config.toml
lr = 0.0012
schedule = "wsd"
steps = 8216
dataset = "wikipedia_en"
MLP neurons of a small language model. Each row is named by its layer, matrix (gate and up: input weights; down: output weights) and neuron, and shows model dimensions 128-223. Each number is 200 + 20 x the weight over its row's rms, rounded and kept within 0 to 999. A neuron's up and down rows have the sign that makes its largest values positive.
Before each neuron's rows, "fires in" lists the words (lower case) most often at its 100 highest values on Wikipedia text that the model never trained on.

fires in: "such", "known", "include", "includes", "gene"
L2.gate48,182,220,199,195,214,212,206,244,192,219,206,187,200,217,207,188,175,181,189,214,188,189,237,194,204,167,169,184,188,207,211,174,209,232,163,222,195,198,191,229,197,225,148,221,225,234,207,189,212,193,182,198,182,185,192,193,195,212,237,203,200,182,234,196,247,178,184,188,195,217,191,244,213,183,198,175,222,195,213,205,208,183,208,192,177,218,179,226,176,215,199,232,203,194,194,183
L2.up48,183,189,193,222,218,226,206,213,193,195,182,218,248,193,218,195,217,191,193,211,226,177,205,170,230,203,173,182,187,164,235,172,219,210,179,192,199,226,205,286,228,235,198,194,199,264,200,186,204,226,203,213,186,195,211,187,193,201,202,198,132,165,204,205,211,203,191,204,160,214,198,219,201,180,221,179,236,198,224,237,165,184,170,216,214,148,197,206,198,184,181,208,199,216,200,209
L2.down48,215,179,188,199,198,191,170,210,181,230,207,218,200,199,223,199,179,207,157,204,206,218,258,223,207,205,174,212,199,249,189,207,190,215,179,182,198,184,183,204,207,186,238,212,266,199,211,239,210,209,236,206,180,225,198,194,190,199,219,194,213,213,181,159,208,175,160,200,211,199,223,213,183,208,166,175,236,180,195,165,195,185,191,207,221,246,224,201,190,216,217,232,220,176,189,173

fires in: "known", "such", "according", "given", "pacific", "significant"
L2.gate78,173,212,231,199,202,217,156,222,196,216,202,179,221,197,201,201,189,198,218,215,231,215,213,187,207,198,219,200,216,163,194,210,198,217,202,187,229,169,210,208,200,210,180,205,164,216,210,229,224,200,181,192,231,196,215,192,178,201,161,212,177,195,209,175,220,232,246,208,185,225,190,211,181,196,206,205,209,212,210,188,222,207,171,224,196,230,215,204,226,203,157,209,221,161,206,128
L2.up78,172,218,191,202,220,198,154,218,207,212,244,197,202,208,219,187,193,183,204,230,222,202,229,181,199,209,170,194,194,203,216,216,179,180,185,184,236,179,200,229,179,223,198,193,212,198,177,206,211,206,209,186,200,212,226,211,209,203,154,204,211,194,218,190,231,186,210,192,173,215,207,193,181,192,188,230,205,227,206,192,214,215,188,219,221,193,210,215,205,226,178,194,189,189,181,188
L2.down78,193,200,168,213,168,208,164,192,229,218,205,215,206,224,187,206,200,196,199,235,231,207,236,207,207,192,195,177,220,187,220,175,183,211,210,170,200,219,167,206,232,232,226,218,212,184,203,252,204,179,161,193,202,181,215,170,198,196,209,165,242,193,212,154,233,183,228,207,204,201,237,211,196,219,215,166,207,206,218,197,187,187,211,190,207,203,213,224,173,231,194,238,205,203,192,232

fires in: "black", "band", "track", "single", "soundtrack", "albums"
L2.gate184,205,186,210,198,205,199,222,183,194,233,204,182,224,217,219,203,220,204,188,178,183,199,205,194,173,225,212,176,201,179,206,184,191,212,212,214,204,246,189,241,161,203,177,217,186,203,185,204,229,198,172,209,219,170,200,195,208,186,209,202,210,157,182,177,222,207,199,230,214,226,187,198,168,210,186,208,186,180,186,229,200,222,205,215,208,221,180,189,217,198,151,207,173,144,191,163
L2.up184,210,177,193,218,206,198,228,185,187,214,212,172,206,204,193,216,229,217,201,200,183,198,177,156,183,228,216,181,198,174,192,179,192,187,191,210,203,176,198,203,209,188,223,206,207,212,159,232,213,179,193,199,211,179,210,167,210,201,174,208,212,164,186,182,212,241,208,212,221,220,233,209,195,222,211,222,151,183,201,193,170,189,199,215,191,220,161,181,191,191,157,202,183,158,193,164
L2.down184,187,201,206,211,231,224,195,206,202,200,188,225,189,205,181,195,235,217,197,232,232,167,228,198,182,185,177,217,210,216,205,215,166,194,191,193,198,178,216,221,210,206,172,203,203,148,203,199,184,224,206,248,180,224,162,203,162,193,209,251,177,230,216,238,164,200,172,179,215,216,204,227,192,258,213,191,198,171,197,215,199,196,182,213,203,200,168,187,190,212,171,207,221,145,189,197

fires in: "they", "he", "we", "weiss", "weber", "she"
L2.gate212,222,183,190,212,209,171,217,195,192,198,203,251,206,159,158,222,199,189,187,224,210,226,199,224,185,185,184,200,176,199,223,197,193,196,186,197,199,220,185,215,178,201,183,199,189,195,203,220,202,200,221,202,206,163,215,193,186,214,200,235,191,174,218,156,205,172,192,198,187,223,238,199,231,172,208,203,230,207,191,184,246,208,234,162,182,189,196,191,173,221,187,196,197,199,224,197
L2.up212,227,203,218,226,239,204,225,195,205,191,216,218,202,228,212,236,217,214,168,198,203,190,182,205,167,198,205,220,195,232,212,219,191,189,181,215,178,241,196,215,183,171,181,187,211,197,205,219,197,180,222,198,216,192,188,189,163,213,216,212,213,199,204,199,188,162,229,217,203,227,227,208,207,158,187,194,226,183,206,193,236,214,203,185,165,171,167,196,186,173,163,181,190,186,192,223
L2.down212,218,186,214,217,192,190,205,179,187,178,203,181,219,197,193,173,240,204,160,223,231,177,185,209,209,200,199,204,222,151,205,225,190,182,234,165,193,221,222,197,183,187,188,215,213,188,189,168,212,176,220,177,187,210,183,151,195,202,190,199,213,187,190,218,196,157,199,170,200,210,232,202,160,200,204,190,202,162,187,144,201,224,198,170,213,166,176,193,205,209,245,201,193,187,193,202

fires in: "they", "but", "these", "who", "she"
L2.gate28,243,203,212,185,191,192,176,203,169,156,205,216,227,216,193,197,201,221,201,218,244,193,207,205,202,181,226,169,180,160,196,193,199,187,189,203,190,218,201,203,153,198,190,221,188,176,179,199,191,201,212,240,227,154,192,193,206,180,227,190,213,244,215,218,201,179,143,195,203,204,218,198,222,209,181,186,191,179,207,162,181,171,215,188,205,220,177,215,202,193,200,179,207,185,215,174
L2.up28,213,206,190,212,186,180,170,189,199,169,221,216,185,238,229,224,233,234,197,202,181,178,186,212,175,179,190,197,203,255,169,194,189,193,167,193,195,223,184,187,200,188,203,201,214,220,219,191,189,220,216,172,174,193,200,205,202,211,199,242,227,218,203,191,154,194,205,181,237,220,201,206,189,160,179,186,198,193,217,220,205,196,190,225,218,211,184,205,186,175,181,210,190,154,182,206
L2.down28,161,210,213,189,183,239,170,166,213,186,206,192,216,207,230,188,189,200,167,189,238,200,184,167,208,176,183,220,199,175,181,153,208,193,185,210,173,177,203,186,175,236,172,195,204,186,179,209,224,180,213,228,177,253,186,220,177,212,180,225,186,208,206,230,202,195,199,218,221,218,197,216,182,180,199,186,181,196,181,192,207,235,229,191,181,174,196,205,203,219,199,235,215,189,220,225

fires in: "such", "known", "same", "named", "however"
L3.gate186,160,185,150,192,190,189,180,215,192,195,193,242,223,215,222,207,175,210,184,209,179,179,204,176,210,210,202,214,175,215,189,199,204,215,192,216,208,194,191,211,209,216,218,229,171,180,167,202,205,208,190,187,186,210,210,183,205,200,185,193,181,177,211,196,194,193,173,187,206,219,231,238,222,221,195,195,226,211,200,190,209,171,177,173,214,214,218,217,202,213,151,196,196,193,169,206
L3.up186,172,196,193,209,173,175,204,222,182,194,204,224,236,225,207,205,153,199,178,209,185,207,212,199,210,190,205,200,193,182,211,187,191,221,205,196,213,174,194,211,219,212,192,218,173,202,178,210,188,159,197,207,200,211,204,224,184,217,179,184,173,170,210,199,171,201,186,204,196,216,216,246,219,242,211,191,210,200,211,237,208,168,209,174,196,209,207,208,195,222,210,207,144,202,211,173
L3.down186,172,193,197,194,218,215,180,197,179,215,207,198,243,193,211,224,164,185,207,190,222,254,216,229,152,206,193,165,184,194,237,190,199,217,199,207,218,193,193,212,196,195,232,205,222,193,175,207,212,201,198,213,217,201,218,190,208,190,189,215,205,247,189,228,203,202,241,180,253,198,208,222,218,204,188,205,202,196,201,252,209,184,193,217,230,200,239,188,197,195,214,236,205,197,167,194

fires in: "the", "a"
L3.gate215,192,208,199,198,206,211,186,154,143,181,215,198,181,203,174,210,181,202,200,209,191,204,213,210,193,171,199,189,198,174,221,181,192,223,202,238,196,206,187,200,215,187,198,207,194,189,183,211,207,195,190,186,225,184,237,225,173,200,205,192,169,244,244,217,214,204,194,210,193,213,171,190,180,222,174,194,160,194,219,208,197,158,200,181,161,187,213,193,223,231,204,229,196,219,198,177
L3.up215,198,212,225,194,217,191,188,202,195,209,212,162,196,189,194,181,226,186,212,189,214,163,236,226,180,180,229,223,216,171,242,191,191,199,190,212,191,200,192,210,207,173,194,195,185,205,182,210,183,186,194,181,224,221,234,228,168,218,178,219,177,216,212,245,215,200,196,222,188,212,172,188,179,186,167,186,206,204,211,181,192,185,198,194,166,195,177,190,198,223,215,194,228,183,210,190
L3.down215,200,204,207,189,162,217,189,189,209,228,224,196,191,208,170,185,196,231,186,208,218,200,184,174,206,191,210,209,215,181,204,218,226,204,172,166,206,191,210,212,216,168,178,148,225,162,157,218,202,179,189,198,205,236,244,166,191,209,245,201,222,218,218,177,198,201,220,192,187,209,197,206,187,202,184,154,236,188,185,186,182,224,194,188,158,197,191,210,194,211,176,188,182,216,182,150

fires in: "most", "well", "more", "various", "mostly", "different"
L3.gate81,215,197,215,178,215,237,197,220,178,216,205,179,189,227,172,207,187,189,224,205,174,172,199,227,184,178,165,171,182,216,161,201,240,158,193,191,192,211,226,202,223,189,175,201,212,236,215,187,170,196,189,197,195,209,243,205,230,192,209,208,175,220,189,184,249,199,225,175,205,199,211,204,223,206,225,169,207,206,203,191,171,212,186,189,183,237,169,177,172,227,200,209,221,182,202,184
L3.up81,186,173,230,194,214,244,204,215,216,190,180,222,200,219,221,201,183,195,195,212,202,181,218,216,187,199,182,174,198,209,211,241,224,187,182,198,189,207,189,244,193,217,193,214,179,211,223,162,198,218,202,218,191,183,193,177,247,198,194,189,180,201,186,207,200,215,198,200,185,198,204,198,205,209,222,157,232,216,198,237,225,235,199,172,181,200,202,232,176,230,190,188,211,199,165,205
L3.down81,196,194,181,177,170,225,200,227,225,221,210,227,207,197,201,168,222,206,208,204,221,196,214,172,229,211,177,196,195,208,189,180,201,200,201,212,209,206,214,237,212,219,247,205,212,202,205,214,170,218,208,235,184,220,218,196,238,204,216,188,200,206,210,182,203,175,190,198,216,192,220,211,204,197,199,202,225,201,194,241,185,183,190,185,160,196,178,188,180,197,216,192,190,219,189,180

fires in: "were", "most", "but", "due", "mostly"
L2.gate66,238,217,202,187,189,227,237,231,200,212,187,192,189,202,172,225,212,242,177,207,201,196,236,180,243,203,177,193,192,209,183,197,204,172,175,246,183,190,185,232,219,232,210,219,173,218,171,223,184,246,197,222,172,173,210,192,207,210,204,167,169,194,238,207,187,212,181,202,189,184,228,176,218,227,169,197,207,185,193,202,190,205,221,196,187,215,206,199,193,230,201,225,234,208,197,166
L2.up66,208,196,211,200,223,238,209,179,195,186,166,206,217,224,216,194,194,197,224,207,179,199,199,218,184,226,206,151,179,174,204,207,193,184,195,210,189,201,197,205,211,219,203,200,192,179,207,171,167,224,206,196,189,174,223,236,198,197,208,200,216,247,152,182,165,214,197,206,182,169,170,174,215,248,214,144,187,205,207,200,172,212,188,208,188,191,207,201,179,211,188,188,228,187,205,219
L2.down66,203,199,177,222,168,250,187,205,202,250,204,220,196,194,169,223,177,183,199,252,187,209,210,189,204,199,153,148,199,195,199,196,199,217,199,260,189,207,176,197,203,215,202,209,190,212,160,201,204,218,181,163,227,200,192,212,240,195,190,168,182,180,196,198,179,164,221,209,195,183,188,229,194,215,195,201,178,199,201,181,194,203,198,232,199,228,229,170,201,186,204,199,228,225,216,182

fires in: "the", "date", "release"
L3.gate438,206,192,198,213,216,221,210,173,172,200,212,199,189,226,165,193,209,198,183,195,189,174,187,178,197,194,232,195,193,169,215,217,189,209,185,194,184,203,179,216,180,185,198,204,224,216,171,234,224,189,196,229,233,194,205,230,207,188,184,189,225,202,218,224,228,185,169,196,227,216,213,191,210,205,181,170,201,163,195,191,185,191,221,170,202,204,210,199,199,191,196,193,208,204,190,213
L3.up438,221,180,185,206,168,207,206,181,191,214,214,154,187,182,153,234,237,180,202,209,213,192,200,203,179,179,219,202,179,202,226,200,190,200,215,194,227,201,177,205,214,187,227,199,199,194,168,213,194,193,217,173,228,187,204,245,214,221,161,229,228,179,216,173,179,200,220,206,232,222,203,229,199,190,188,181,198,176,192,182,185,205,177,167,182,188,169,206,223,195,170,196,193,165,210,222
L3.down438,177,196,191,227,188,187,164,243,198,175,198,201,197,227,225,196,160,215,180,200,226,157,199,209,197,172,225,191,186,202,206,213,181,225,231,210,193,190,183,209,158,205,183,231,214,194,200,191,175,170,196,233,180,193,207,193,233,205,203,181,191,195,202,241,207,187,233,208,192,208,189,176,224,186,202,211,203,199,193,169,207,187,213,212,220,200,206,167,223,176,243,228,168,223,207,171